python train.py --n_layer=13 --d_model=160 --n_head=5 --n_kv_head=5 --head_dim=32 --d_mlp=640 --vocab_size=2048 --activation="quick_gelu" --norm="rmsnorm" --norm_place="pre" --norm_eps=1e-06 --positions="rope" --rope_base=10000.0 --rope_fraction=0.25 --qk_norm=false --attn_scale=0.177 --bias="none" --tie_embeddings=false --parallel_block=false --init="uniform" --init_std_qkv=0.0493 --init_std_o=0.0612 --init_std_up=0.0706 --init_std_down=0.0706 --optimizer="adam_hyperball" --lr=0.00584 --lr_mult_o=0.997 --beta1=0.9 --lr_head=0.00775 --warmup_steps=329 --schedule="wsd" --decay_fraction=1.0 --decay_shape="sqrt" --final_lr_fraction=0.0 --batch_tokens=32768 --seq_len=256 --doc_mask=true --train_tokens=323300000 --steps=9867 --dataset="wikipedia_en"
MLP neurons of a small language model. Each row is named by its layer, matrix (up: input weights) and neuron, and shows model dimensions 0-127. Each number is 128 + 32 x the weight over its row's rms, rounded and kept within 0 to 255.
After each neuron's rows, "fires on" lists the tokens most often at its 100 highest values on Wikipedia text that the model never trained on. A number after a token or word is its count.

L5.up450 [151 122  72 154 161 116  63 161 156  66 145  85 136 165 100  73 166 112 167 120 133  83 195 106 110  99 133 155 137 128 143 159 128 151 169 224 122 106 126 165 137 105 115 129 136 151  91 195 153 188 154 125  93 189 101 140 112 140 140 142 120 102 133  89  51 145 116 131 101 111 106 255 135 126 113 167 132 130 164 108 140 159  99 184 117 120  90 120 116 112 124 130 114 140  85 132 158 201 133 161  98 146 131 105  97 130 184 129 154 127 167 137 120 130 134 131 138 143 109 170 155 126 133 140 134 113  98 119]
fires on: "c" 18, " Ar" 17, "u" 13, "p" 12, " three" 6, "-" 6

L5.up557 [186 103 205 118 159 138  72 153 186 134  87 170 137 159 114 103  98 136 110 129 105 159  81  46  82 131 191 166 110 161 119 104 109 126 129 141 127 103 111 141 157 106  96  86  83 113 104 119 165 110 130  39 132 116 174 140 187 183 165  94 172 142 138 169 130 131 106 137 121  95 131 162 101 189 162 144 149 146 144 118 147 137 119 124 131 142  98  93 143 147  98 110 196  93 108 129 140 152 199 148  79  81 153 117 133 154 120 224  89 124 123  81 185 118 133  76 142 117 121  90 135 114 138 131 131 161  95 160]
fires on: " 1" 35, " " 24, "-" 14, "\n" 10, "p" 5

L3.up105 [170 111  67 199 127 158  77 137  94  89 151 141 132 152  85  79 135 169 140 107 122 135 110 151 148 137 168 141 144  64 119  98 109 134 138 113 149  73 133 122  92 129 159 120 122  92 152 118  44 134  99  78 128 127  99 145 156 192  75  98 149 101 156  64 126 118 121 132 189 168  96 152 160 166 121 122 164 141 182  93 143 111 102 125 121 111 108 175  85 145 177 157 129 151 121 136 146 205 112 143  77 166 146 127  98 124 138  76 165 192 100 111 141 111 127 110 130 103 121 125 142 146 142 173 139 151 143  57]
fires on: "e" 71, "en" 9, "ult" 6, "im" 5

L5.up102 [147  87 134 176 138 121 116 197 125  61  75 134  91  99 157 159 162 110 148 129 110 148 217 105  81 130 127 100 170 118 110  95 138 153  80 100 111 135 140 159 151 122 136 130  73 138 136 227 137 104 119 143 114  93 152 132 135 155 125  73 127 134 125  95  97 137  92 178  92 120  80 169 137 136 103 167 111  93 127 102  87 112 143 175 138  86 126 105 129 148 122 167  51 100 110 111 153 116  82  87 154 147 120 172 155  80  93 121  70  81 118 136 105  89 196  80 109 136  83 136 135 169 124 140 103 184 181  92]
fires on: "ul" 37, "or" 20, "el" 16, "po" 5, "u" 5

L7.up247 [146 120 145 111 149 115 113 131 115 148 130 126 104 156 162  43  64  90 125 155 114 137 144  61 135 192 144 124 152 152 107 131 133  80 164 168  99 114 138  83 164  64 126 101 127  89  98 173 165 146 125 140 111 156 154  88 147 151  96 204 107 160 141  92  90 155 108 155 152  85 147 156 122 102 182  65 135  79 112 107 174 157  67 102 130 155 135 157  96 145 129  94 167  84 100 135 136 147 133 184  85 155 154 128 138 146 107 216  96 115 148 147 128 141 166  95 111 130 121 103 151  93  83 121 120 134 176 119]
fires on: "s" 47, "f" 10, " " 10, "-" 6, "us" 4, "un" 4

L7.up214 [130 101  86 142 160 110 129 110 136  92 150  74 140 193 133 107 154 129 129 152  73 162 153 140 148 144 152 121  91 119 108  93 106 140 116 164  83 122 181 136 188 134 113 103 116 113  57 170 157 103 153 153  65 120 164 139 159 163  62 151 141 167 139  99 133 139  71 172  65 103  79 145 149 121 147 114 152 129 164  68 127 100  85 186 146  86 172 149 149 139 136 107  86 126 114 115 106 201 163 143  96 175 117  64  60 196 101 131 174 143 151 157 116  74  96 138 120 163 149 135  88 143 128 149  71 107 100 119]
fires on: "ar" 32, "." 25, ":" 6, "c" 5, "im" 4, "u" 4

L10.up76 [133 140 101 180  87 126 125 161 146 101 149 119 146 163 162  97 112 102 116 168 140 170  95 154 104 123 158 135 129 131  84 152 131 149 146 183 140 133 185 117 143 128 164  99 107 159 158  78  89  97  78  94 130 151  94 141 144  92 112  78 168 121 111  69  97 113 161 106  61 103 131 123 184 147 189  87 140 121 160 120 147 160  76 121 126 123 114 144 119 157 157 177 188  97 124 115  76 140 125 115  96  89 127  53 132 167 128 138 150  83 120 151 143 102  89 125 147 126 121 122 205 172 133  97  83  86 122 186]
fires on: ":" 24, "t" 10, "s" 9, " A" 8, " a" 8

L5.up136 [175  91 127 138  88 113 181 138 116  90 176 127 102 140  87 136 126 108 133 130  96 158 148 117 146 125 136 155 100 160 104 148 176 157 194  90 179  82  91 159 176  98 150 150 123  86 129 147 121 165 100 166 119 138  70 142 122 148 127  95 160  46 189 136 137  68  93  80 132 112  81 174 145 168 184 162 185 134 110 117 121 127 114 171  95 147 118 102  87 121  76 136 141 131 122  85 159 187 155  76 103  93 136  91 115 114 126 146 104  30  75 124 104 148  82 105 142 125  98 131 149 130 200 139 142 190 122 162]
fires on: " the" 79, "-" 9, ")," 5

L3.up478 [115 146 153  98 130 174 133 167 123 116  35 145  99 126 162 132  88 137  93 132 183 163  92 131  69 107 179 111 151 129 116  99 161 153 154 138 144 137  99 175 113 107 169 101 132 124  59  99 178  73 110  63  79 132 181  56 160 113 112 111 156 105 111  79 114  74 116 176 114 120  95 107 129 118  96  61 125 131 193 153 103 101 123 134 166 123 160 166  76  79 170  98 127 116  89 107 185 183 136 103  54 114 134 144 127 181 125 151 108  57 124 148 161 150  78 106 122 129  94 190 163  95  99 144 146 119 130 116]
fires on: "s" 39, "ing" 14, "east" 8, "west" 6, " south" 5

L3.up174 [122 100 190 175 123  85  87 146  68 129  99 130 156 158 145 116 136 146  83 133 141 145  56 143  89 115  71  77 122 162 135 116 183 140 162 136 160 101 110 112 104 134  83 173 140 155  77 125 126 148 101 127 153 195 141 108 149 101  97 141 147 125 140 136 103 148 112  77 188  65 175 102  72 127 130  81 129  87 169 123 106  83  92 188  90 174 119 116 145 100 145 146 104 168  98  92 160 172  86 114 122 141 134 116 132 124  57 139 157 131 161 145 135 139 115  74 158  69  98 116 112 101  67 147 129 190  88 138]
fires on: "le" 33, "man" 27, "er" 16, "men" 8, "ress" 4

L8.up527 [109 128 166 158 121 122 123  87 124 105 162 140 137 139  90 150 143  92  80 103 103 162 121 118  95  93 156 120 158 184 177  95 176 144 135 182 103 158  74 145  87 105  95 154 117 106  62 172  81 120 121  69 135 141  52 143 117 118 115 123 169  92 143 145 135 132 122  85 138 132 105 148 100 112 143 105 125  78 162 114 129 142 164 160 102 120  87 108 171  89 168 156 104 152 126 117 138 166  75 163 137  92 189  41 142 135 104 111 113 142 150 161 123 114 129  76 147  98  64 140 187 156 140 175 105 109 112 112]
fires on: "s" 28, "er" 23, "ers" 11, "ed" 9, "w" 8, "man" 6

L3.up487 [105 126 140 119 122 117 158 102 158 101  99 145 146  91 106 170  58 147 149 120 142 108 123 151 144 155 119 147 201 152 150  79 174 175 123 133 144 133  73 113 168  94  84  94 179  95 147 176 159 161 105 107  69 152 159 134 108 159 182 131  92 148 109 151 144 146 141  87 108 188  91 150 127  50 161  82 134 162  81  66 138 115  80 183  93 159 159 102  91 166 118 110 165 160 144  95 152 169  90  25 142  93 122  83 101 119 112 128 123 102 108 166 135 144 106 104 132 152 164 114 141 126 115 119 168 156 116 116]
fires on: "ian" 40, "se" 11, "i" 11, "nd" 5, "age" 5

L3.up362 [145 132  90 122 149 164  36 143 110 133  97  75  51 178 153  83 105 146 152 127  77  92 159  94 168 118 119 100 128 123 152 111 188 137 160 201  72 141 173 105 125  81 131 110 164  88 146  96 121 110 131 154 118 204 102 106 140 118 122 102 189 101 163 119  97 180  98 143 120 151 106 167 136 164 118 110 182 106 107 108 125 123 116  94 110  81 122 109 161 182 113 134  97 139 114  69 139 188 146 153 133 124 180 128  90 137 136 184 180  55 115 199 135 146 120 127  99 164 133 155 133 174 114  97 110 155 111 133]
fires on: "us" 30, " This" 13, " ex" 13, "ach" 7, "ur" 7, "u" 6

L5.up207 [107 125 130 104 162  77 153 150 134 131 126  71  92 120 100 131 143 106 136 146 175 106 157 131 123 140 120 135  91 157 114 141 154 170 161 127 153 105 108 150 126  95 149  97 101 106  80 137 143 177  53 171 120 136  86 188  84 164 132 149 185 146 152  99  83  88 122 131  95 177  57 172 123 154 164 143 148 152 245 160 160 125 145 206 153 145  76  95 158 109 107 103 126 195  98 124 167 129  86 181 132  92 115 138  64 181 138 134  79 127 117 105 126  96 111 138 177 130 110 130 142 140 123  98  93 168 156 138]
fires on: "s" 27, "-" 10, "ar" 8, "o" 8, "ing" 6, "en" 4

L7.up473 [125 119 108 125 114 109 138  97 146 120 109  99  67 128 108 103  94  96 100 126 132 128 134  93 136 121 144 112 177 113 100  69 164 149 110 153 115 110 101 132 105  88 129 133 132 147 118 211  82 119  78  56  37 133 142 139  75  89 105 126 161  96 137  77 107 146 103  59 134 102 128 110  94 200 160 170 165  87 115 133  61 123 127 203  96 135 140 115 124 106 133 130 162 160 113 181 121 123 117 163 131  99 141 129  94 130 148 105 171  37 143 144 127 138  93 114 160  97  79 131 205 144 149 129 149 128 143  86]
fires on: "ed" 24, "s" 23, " of" 10, "ing" 7, " species" 7, "es" 5

L5.up330 [ 98 169 124 161  75 150 121  49 132 144 110 164 161 106 186 115 130  84 175 166 150  76  97  77 158 113 126 143 170 165 143  89 212 172 183 129 172 119 163 117 131 106 158 136 135 132  84 144 114 126 111  93 128 116  96 135 169 179 148 147 176 143 153 104  83 107 148 101 151 148  85 210  86  95 133 151 116  77  77 123 159 156  97 132  90 111 147  95 109  95 124 156 154 137 110 180 163 145  65 186 104 122 105  85 120 154 121 126  91 187 176 167 103 136 151 111 132 115  76 127 139 157 150 157 107  68  98  89]
fires on: " m" 23, "K" 13, " B" 13, " km" 11, "h" 11, "m" 9

L7.up197 [132  75 117 110 120 104 146 144 120  92 132 104 129 159 160 128 165  84 133  95 141  64 190  79 117 172 204 121 140 159 119 125 172 146 129 127  73 187 128 103 227 146 128  52 111  98 162 200 131 150 126 130  95 133 113 134  68 134  81 138 173 123 149  87 125  82 143 191  83 128 101 101 123 140 128 129 114 150 158  91  82 135  97 148 110 116 126 131 155  79 134 114 126  95 142 148  88 169 130 208 124 123 209 130 104 169  48 150 119  84 138 119  90 105  96 148 131 119  83 154 120 171 121 141 138 143 115  61]
fires on: "en" 31, "." 14, "s" 12, " /" 7, " de" 7, "ar" 6

L8.up78 [110 105  80 138  73 153 105 132 101 117 183 168 114 108 160 119 146 157 147 167  95 112 144  94 125 169 161  88 163 139 115  71 110 116 167 120 112 177  92 164 168 122 173 145 147  75 124 186 135 129 144  76  77 153  86  96 133 133 133 141 128  77 149  79 141 137 118 102 154 205 127 180  92 124 111 101 115 132 132  74 131 142 106 149  80  94 176  57  71 126 137  48 131 100 124 112 137 130 118 156 133 129 179 105 175 143  97 191 121 112 120 130 120 127 115 101 177 165  83 171 177 122 142 128 132  97  59 118]
fires on: "s" 37, "re" 7, "pe" 5, "–0" 4, " c" 4

L8.up610 [152 102  88 122 148  99 170 152  93  98 127 146 140 112  93 153 125 102 171 136  78 123 151 117  97 128 155 110 182 144 115 103 134 165  94 136 122  77  92 167 173  97 119 123 111 124  61 169 148 182 103 181 102 114  96  92 155 191  81 149 112 126  82  96 163 118 104  82 146  71  94 128  91 140 148 125 145 112 200  90 142  99 145 172 154 125  77  97 112  94 105 104 154 153 132 176 180 159  73 155 133 155 125 131 126 128 151 171 140  46 119 131  68 135  85 137 150  54 156 169  96 124 103 118  81  77 140 111]
fires on: "ed" 25, "c" 16, "'" 14, " up" 12, "house" 4

L5.up222 [121 117  63  89  80 185 137 141 140 104 123  88 132 173 151 102 154 178  98 181  98 199 134 109 151 151 145 104 105 125 136 153 136 115 152 135 134 159 110  62 165  98 126 100 147 102 143 146  92 157 123 143 128 237 107 122 126 182 119 172 109 109 118 101 135 160  62 178 137 107 178 114 147 138 127 139 205 140  82 111 153 164  48 154 126 118 161 108 159 109 143 122  98  96  89 152 144 131 182 161 134 105 148 146 146 162  33 111 174 108 151 135 144 121 104 140 123 121  99 113 120  87 114 122 119  94 144 130]
fires on: "p" 32, "-" 13, " Ar" 10, "k" 7, "s" 7

L8.up313 [199 131  98 143 103 169 153 153 109 129 133 164 151  63 108 107  77  55 116 148  91 147 149 153 143 136 147  86 148 194 102 146 156 179 110 125 131 127 102 203 138  39 138  78 122  98 133 170 115 159 151 134 124 143  78 140 152  90 138 175 155 142 184 138 136 110 111  66 143 135 144 141 128 154 158 112 138 153 160 111 154  94 104 151 128 124 103 169 106 122 179 139  81 117  80 192 137 174 107 117 121  82 160  84 109 155 143 133 100 135 155 170  85 146  51 114 122 123  88 175 114 193 163 105 136 106 154  92]
fires on: "s" 43, "th" 9, "ent" 8, "it" 6

L5.up432 [100 141 165 143  96 162 153 113 109 105 150 100 135 120 100 149 106 163 138 181 100 216 172 142  80 152 101 128 154 128 134  93 111 140 155 180 154 110 134 158 134  86 148 101 179 123 118 163 149 111  61 130 114 168  83 146 116  54 107 141 161  53 139 149  37 110 107  79  62 197  78 186 110 105 125 139 137 103 133  73 152 135 125 183 150 127 131 131 147  81 141 129 130 120 150 110 196 181  98 135  58 148 136 138 162 134 113 137 151 140 153  99 151 148 171 141 143 118  95 113 126 176 111 115  87 126 170 134]
fires on: "s" 72, "y" 21, " who" 4

L2.up505 [114  89 173 134 172 115  99  60 149  90  93 127 117 133 121 122 153  88  81 106 138 133 110 103 121 142 137 127  78  81 160 108  97  86 153 146  89 165 132 136 151 120 137 138 137 102  63 100 149  94 122  90  77 108 111  60 131 135  65 125 118  99 119 113 137 120 127 121 146 168 160 178 159 120 181 181 139 147 112 190 119  63 133 118 148 123 135 104 137 120 115 156 107 198  99 165  41 110 105 158  56 157 137 121 184 139 113 139 129 160  93 112 149 124 124  74 156 224 102 114 144 119 133 125 105 178 147 135]
fires on: " Ro" 43, "ro" 20, " Bro" 11, "o" 8, "ri" 5

L3.up176 [153  93 122 144 153 105 189 158 213 114 164 133 152 135 145  99 122 111 133 152 111 177 159 198 125 191 138  97 160  82 122 117 118 160 170 139  89 117 138 137 100 112 169  90 111 109 142 126 202 159 113 122 130 165  84 140 145  60  77  85 130  95 149 160  72 152  78  93 143 137  95 130  93 112  68 120 132 125 105 145 192 140 186 139  92 114 104  92 143  79 159 126 104 144 132 108 166 115 126 184  83 147 129 110 179  87 155 119 139 134 141 159  97 125 132 111 153  90  71 134 137 159 136  88 130 126 120 135]
fires on: "ly" 40, "y" 19, "est" 9, "Y" 6, " you" 6, "ct" 4

L8.up568 [112 161  83  94  80 137  91 118 134  99  96 168 171 156 116  76 101  71  86 143 127 106 145 141 125 160 151 193 130  52 130  92 195 133 174 180 124 188 113 109 118 131  96 150 116 140 169 179 144 147 103 148 144  93 102  95 118 193 104 146 101 120 113 102 113 154 130  68  87  99  94  92 178  87 132  99 207 147 138 125 170 136 145 155 112 159 128 152 103  44 150 141 118  81 122 139  72 103 155  89  98 119 178 140 128 170 153 150 162 122 161 154  88  84 127 129 175 142 154  96 141 155 120 165 131 145 138 105]
fires on: "e" 26, "t" 15, " " 10, "ak" 10, "we" 7

L5.up65 [ 98  88 154 160 111  76 152 150 146 155  97 181 161 156 118  93  95 172 181 115 150 144 114 102 128  67 112 155 148 166 106 151 163 207 127 128 132 115 186  87 124 109 139 131 123 113  97 130 179  90 152 157  71  99 132 104 115 155 103  88 151 118 124 125  55 199 112 113 142 170 118 128 104 174 131  82  94  84 168 164 174 109 113 164 126 145 167 134 116  83 194  92 137  98 128 145 131 188  73 170  89  88  90 113 148 137 136 155  90  76 169 191 104  99 173 102 129 127 124 147 125 160  93 158 131 125 120  66]
fires on: "h" 25, " m" 18, "m" 15, "l" 13, "la" 10

L2.up534 [133 139 119 111 120 185 109 138 100  93 102 127 106 123 200 108  79 147  81 137 134 168 117 160  98 125 131 124 147  95  86 130 129 135 187 131 157  78 125 145 112 113 224  72 109 103 101  98 161 143 132 106 117  75 143 126 133 160 172 108 134 136 106 111  90 162 140 176 138 115 158  95 124 139 101 221 159  87 107 102 159  86 135 151 139  53 106  62  71 157 176 120 156  88 108 157 102 120 105 129 144 153 142 121  87 151 127  89 140  87 139 168 109 103  86  96 140 169 136 189 162 153 111 123  92 144 126 140]
fires on: "se" 27, "s" 26, "y" 23, "ing" 5

L5.up397 [164 147 157 111 123 156  63 174 141 129 158 186 100 189 126 105 177  73 196 122 109  61 177 116 188  87  95  97 170 137  70  96 160 140 131 163 142 134 137 129 161 133  84 121  65 100 108 146 120 154  66 139 152 104 114 138 151 139 102  93 138  74 178 148 129  94 113 101 157 101  79 118  59 152 143 165 140  96 148 126 154  97  57 174 142 122 115 177 115  97 119 195 169 113 116 131 120 141 114 100 116 127 124 120 111 110 134 164 138  67 136 125 115 102 127 155 127 188 120 141 199 139 100 166 132 168  82 140]
fires on: "," 65, ":" 12, " of" 8, ")," 7, "\n" 4

L8.up254 [132 103 181 161 168 167  80 164 122  84 130 103 125 133 200 104 100 113 153 146 157 111 174 165  76 142 110 107  94 106 139  92 129 129 121 153 166 128 136 176 156 134 106  63 160 131 148 153 122  83  92 164 147 191  72  78 117 164  92 120 115 144 171  92  95  90 163 110 111 138 105 136 160 127 141 147 131 156 116 151 123 187  36 135 159  94 167 148 159 174 145 129 103  64  99 116 123 133 149 186  88 157 123 148  93  80 134 106 134 154 123 127 148 136 117  95 105 137 140 136 121 160  74 163 125 124 112 104]
fires on: "s" 53, "z" 13, "r" 9, "y" 4

L8.up42 [ 98 140 157  80  70 112 168 137 118  70 139 147  91 192  96 134 110 130 116 177 119 174 114 104 129 187 109 162 130 154  74  81 161 140 159  74 154 157 122 139 114 169 106 165 136  79 113 133 208 117  92 126 169 142 106 152 157  93 110 111 109 102  92 142 151 113  86 141 123 115 116 162  93 124 151 174 154  98 128  35  98  80 113 138 129 106  40 170 141 170 127 183 121 101 106 112 123 126 120 146 145  60 132 104 121 148 118 124 133 119 123 110 117  98 129 108 166 114  89 126 140 149 153 118 100 183 144 136]
fires on: "d" 16, "script" 12, "ie" 12, "te" 8, "th" 7, "to" 7

L5.up492 [ 97 136 143 130  83 169 157 155  93  89 175 114 160 211 156 140 126 129 164  74 148 144  66 126 123 136 111 131 176 160 125  75  98  96 163 188 140 141 142 104 105 143 131  97 135  77 120 138 123 114 104 131  96 139  74 127 112 118 124 114 145  76 123 116  77  69 125 112 142 184 142 189 119 142 102 133  67  83 189 115 157 123 140 132 123 104 164  93 126  54 164 145  95 116 136 117 162 126 125 115 125 143 131  59  89 121 104 147 137 113 133 164 130 154 156 145 121 164 130 148 151 147 109 126 127 133 145 112]
fires on: "s" 27, "ed" 13, ":" 12, "ing" 9, "ig" 7

L7.up371 [168 130 140 175 116 155 140 163 104  69 144 134 171 120 108 134 157 101 114 162  79 195 149 127  71 152 154 202 140 136  85 117 121 176 210 129 130 183  82 189 165 119 117  63 117 105  84 136 168 100 146 114 148 114 130  70 175 137 109 138 116 164 156  73 114 139 130 133  45 132 106 157 121 169 108 141 160 131 153 115 112 120 126 149 142 151  93 187 107 101 154 168 139 116 152  99 121 124 141 126  81 114 112 108 163 170  56  99 144  85 106 136 108  77  68 161 143 150 129 113 155 112  86 126  72  95  97 120]
fires on: "b" 20, "al" 14, "d" 13, "l" 12, "s" 9, "ar" 8

L7.up416 [160 115 158 143 156 160 111 147 203  92 120  83  81 148 114  94 180  97 113 123  87 129 216  57 130 115  88 108 154 152  77  80 135 128 138 170 153 100 151  88 181 100 227  77 126 101 184 159 165 136 131 130  83 148 166 135 169 123  67 118 172 143 147  45 121 126 125  63 151  92 151 136 122 129 133 104 134 180 133 125 150 141 111 142 165 138 100  65  98  84  98 170 110  55 106 130  88 131 121 132 148  90 156 120  91 111 103 117 112 135 112 134 171  79 116 136  80 166 129 137 136 126 160 121 108 177 198 137]
fires on: "in" 24, "pp" 15, " " 11, "s" 7, "n" 7, "f" 6

L7.up15 [109 128 150 189 145 162 159 104 175 109 128 151 138 121 114 118 100 136  91  96 199 114 106  97  84 146 130 106 144 115 116  84 135 142 148 175 116 176 135 176 136 109 141 107 133 146  76 107 109  61 124  91  88 178  88 134 123  69 154 127 166  58 101 111 119 137 105  85 119 156 137 151 111 140 163  90 162  76 122  65 134 144 145 149  80  90  84  94 124  84 181 158 152 136 117 138 166 183 118  77 137 122 104  65  99 171 144 161 159 162 174 145  39 149  64 121 115 121 114 125 173 130 109 146 131 135 184 100]
fires on: "ed" 83, "ted" 6, "s" 4

L2.up270 [140 168 147 149 152 134 131 133 122  71 109 205 154 103 180 133 122  98  86 174  63 123 170 123  87 160 158 126 159 138  95 145 127 211 161 159 170 186 183 185 159  96 154 116  95 127 125 160 156  74 113 103  99 152 150  73 177 134 110 126 197 139 123  79 154 169 132 147 143 100  94 133 111 129 145 148 129 169 167 119 102 137 129 184 133 124 166 185 138 104 101 118 106 113 110 154 112 159 112 122  85  81 160 101 140 100 129 127 180  60 134 146 164 100  82  85 127 180 134 125 148 127 106 118 111  66  76  73]
fires on: "s" 63, "d" 20, "f" 16

L2.up340 [ 79 121 177 116 121 136 117 127 126 128 103 193 172 116 141 132 118 124  89 138 186 125  78 159 148  97 134 125 152 120 149 113 188 198 105 153 155 147 167 169 129 105 113 149 137  75  96 142 138 122 107  70  88 156  68 136 139 178 115 120 127 106  99 118 135 122 113 107 142 173 148 114  94 188 136 120 120  94 177 127 123  99 138  95 183 147 107 136  66  57 125  99 161  74 105 208 157 126  84 128 114 102 162 107 143  73 153 110 132 136 157 115 138 176  71  57 104 130 129 223 126 119  38 172 121  75 136 128]
fires on: "ed" 14, "ent" 10, "ing" 9, " Pa" 9, "s" 8, "la" 8

L5.up192 [107 138 101 126 116 174 106 111 144 151 120 109  82 201 157  89 154 171 119 137 144 102 160 120  89 100  90 115 148  94 125 122 161 149 145 145 132 124 116  44 138  73 126 117 144 111  87 113 140  99 116  83 141 221  96  95 152 118  83 121 150 175 145 118  44 144 106 179 132  91  79 172 155 107 132 151 162 128 135 130 223 140  86 165  64 143 141  83 116  96 120 139 131  79 135 165 149 181 144 153  80 128 143 141 129 128 147  70 166 131 105 145  94 120 100 150  97 143 159 155 149 119 120  87 133 113 158 143]
fires on: "-" 33, " A" 33, " U" 12, " An" 8, " Ar" 7

L2.up394 [129  95 152 145 127 170  89 141  67 127 148 104  47 144 113  91 154 129 174 103 112 143 151 148 135 157 139  60 138 132 102  96  88 125 100 166  69 147 161  88 135 115  72 103 106 116  92  91 163 161  53 140 107  73 122 135 161  94 104 104 146 164 154 137 166 169  33 105 118 101 120 178 126 111 105 106 150  85 147  99 106  88 123 124  87 127 196 130 139 144 122  90 163 120  98  76 177 155 122 114  79 132 156 111 137 154 160 172 141  97 107 168 111  74 164 123  87 164 124 139 132 122 123 144 104 143 111 103]
fires on: "." 44, "ra" 21, "ro" 8, "u" 6, "o" 5

L10.up274 [155 129 167 127 169 145 184 127 133 157  87 135 121 199 104 137 121 108 162  76 102 119 131  80  78 148 122 119  93 168  84  95 143 159 144 172 148 127  71 158 111 125  84 108  86 128  70 115 112 108 127 136 117 184  74 162  89 106 120 114 138 112 136 136 104 182 134  84  97  97 149 116 138 156 169  88 127 116 185  73 116 109 104 158  81 168 113 171 129  88 196 148 142  97 129 146  79 157 141 122 102  71 159  79  90 164  97  95 130 121 109 134 136 150 124  94 165 172 124  66 209 149 147 136 105 140 192 123]
fires on: "ed" 32, "d" 13, "w" 13, " to" 13, " |" 7, " a" 6

L10.up602 [175  74 163 139 114 150 123 149 126 133 150 140 115 152 106 119  79  90  92 125 110 104 161  85 109 153 184 136 103 130 152 115 116 147 104  89 191 156  91 120 133  85 121 166 153 127 145 164 118 107 187  85 117  97 161 100  74 130 161 109 149 152 169 128 150 119 119 127 137 128 170 179 126 126 173 138 146  74 119 173 138 130 149 144 184 146 107 136 103 117 123 191 110 112 147  75  84 119 159  68  72  97 217 141 196 191 113 117 117 125 110 155 150  64  95  84 169 169  83  74 146 107 132 146 101 128 127 136]
fires on: "le" 20, "li" 11, "o" 9, "ri" 7, "vol" 5, "ro" 5

L2.up593 [143 181 151 170 128 161 145  94  95 116 100 177  36 128 131 144 109 138 124 162  76  94  97  89 121  82 144 102 107 143  68 132  86 116 145 104 132 109  83 114 155 116 152 123 152 104 161 135 114 149  99 152 107 102 122 134 123  69 119 152 184 117 145 142 116 166 132 169 152 177 171  88  57  90 151 106 144 100 166 152 163  56 135 143 143  75  95  65 110 171 145  77 133  65 105  66 100 178 142 109 109 169 136 131 128 171 124 118 165 113 150 111 142  92  65 128 140 152 142 123 168 145 142 160 172 107  89 140]
fires on: "s" 33, "port" 22, "v" 12, "ing" 5, "ra" 5

L3.up543 [ 65 182 149 141 173  85 102 132 146 104 142 152 157 166 131 143 177 101 104 151 148 124 129 168 110 106 124 155  55 119 165 112 125 179  80 111 115 168  84 130 114 101 118 100 101  95 129 166 137 135 111  94  93 158 118  87 136 124 160 200 112 157 164 116 123 104 135 175 142 114 161 203 107 169 152 160 143 152 143 132 106  68 149 128 158 144 175  81 112 132 181 151  86 130 138 129 120 119  74  94 114 139 141  99 135  53  96 159 104 170  94 140 135  75 175  82 132 159 135  98 118 104 158 188 144 146 103 146]
fires on: "ri" 42, "qua" 14, "o" 14, "od" 6, "or" 5, "on" 5

L10.up28 [146 139 192 108 108 175 165 125 130 118 114 170 140 119 119 147 104 128  99 128  66 163 167 150  85 131 128 128 131 112 122 112 124  98 123 151 153 112 133 168 148  47 132 117 161 110 147 184 151  82 122  93 118 173 188  99 124 115 104 170 157 148 121 129 163 182  92  68 160 112  95 155  67 112 147 168 124 176 139 133 137 107 115 177  71  95 155 107 114 120 136 184  89 112  76 130 162 165  30  91  96 184 167 119 109 134 102  70 129 106 127 133 146 111 142 134 185 176 104 150 197  85 140 150 155  66 150  98]
fires on: "s" 38, " is" 15, "\n" 5

L3.up181 [130 155  88 166 142 173 113 212 165 142  68 158 132 132 110 149 164 102 134 110  70 115 189 156  77 120 181 136  91 108 111 119  93 126 100 142 150 149 128 126 208  65  74 150  89 117 135 135 142 114  76 105 118  52 182 135 125 154 109 153 114 130 151  99 160 109 146 117  95 116  72 142  98 136 115  85 170 138 101 110 151 142  96 139 129 118 133 182 113 114 136 126  93 154 124 129 150 126 154 122 101  87  91 114 121  76 114 132 150  23 151 174 123 113 216 110 153 156 121 157 133 163  58 149 136 136 144 100]
fires on: "on" 31, "o" 19, "u" 10, "mon" 7, "or" 6

L3.up220 [120 134 131 157 126 132  74 139 104 137 100 190 148 170 170 141 158 128  57 124 140 129 130 107  99 101 119 108 141 106  84  98 104 163 194 170 140 110 179 156 154 168 152  70  90 121 129 111 196 157 153 168 131  96 148 105 148 126  80  84 189 151 104 138 115 148 129 148 153 108 119 108 111 151 103 159 140  88 146 119 140 121 146 146 101 105  90 154  99 137 179 104 110 135  95  18 162 165 113 141  66 148 163 115 146 181 107 129 168 113 144 140 137 123 133 119 128 202 117 117 106 155  84 209  49 186 140 147]
fires on: "s" 25, ":" 18, "e" 15, "hy" 15, "re" 9, "hi" 5

L7.up492 [172 102  63  96  81 181  85 148 142 155 167 154  75 125  97 101  99 143 156 155 123 128 158 118 170 137 171 127 159 171  67 126 144 133 187 145  66 124 157 151 197  90 154 170 144 112 117 168 113 161 137  77  83 161 104 108 110 141 149 141 131 131 126  91  90 100 116 127 171  78 152 105 128 125 208 137 165 157 172  96 172 192 126 165 173 101 155  99 102 156 137  89 141 121  91 174 170 151 149  65  81 129 185 119 141 169 128 183 148 122 114 112 132 140 121 141 111 131  64 108 156 139 138 102 149 114 108  57]
fires on: "," 45, "s" 10, "–" 10, "ft" 9, "-" 7, "k" 5

L7.up12 [141 175 115 195 143 182 101 139 152 131 144 105 101 173 166  82  88  99  93 125 147 159 140 119  79 166 118  82 184 146  91 114 183 145 151 216 159 149 193 109 123  93 186  71 115 101 141 160 136 154 138 145 105 140 110 113 119 157  80  95  99 149 145  65 117 139 128 113 118  98 130 136 158 142 133 123 187 148 142 155  92 131  69 128 108  74 110 129 158 169 161 125 148  96  82  98  84 125 117 167  97 168 143 159  76  99 134 142 187 109  77 158 158 132  85  89 136 175 147 112 127 112  66 133  91 179 153 176]
fires on: "s" 66, "u" 16, "as" 10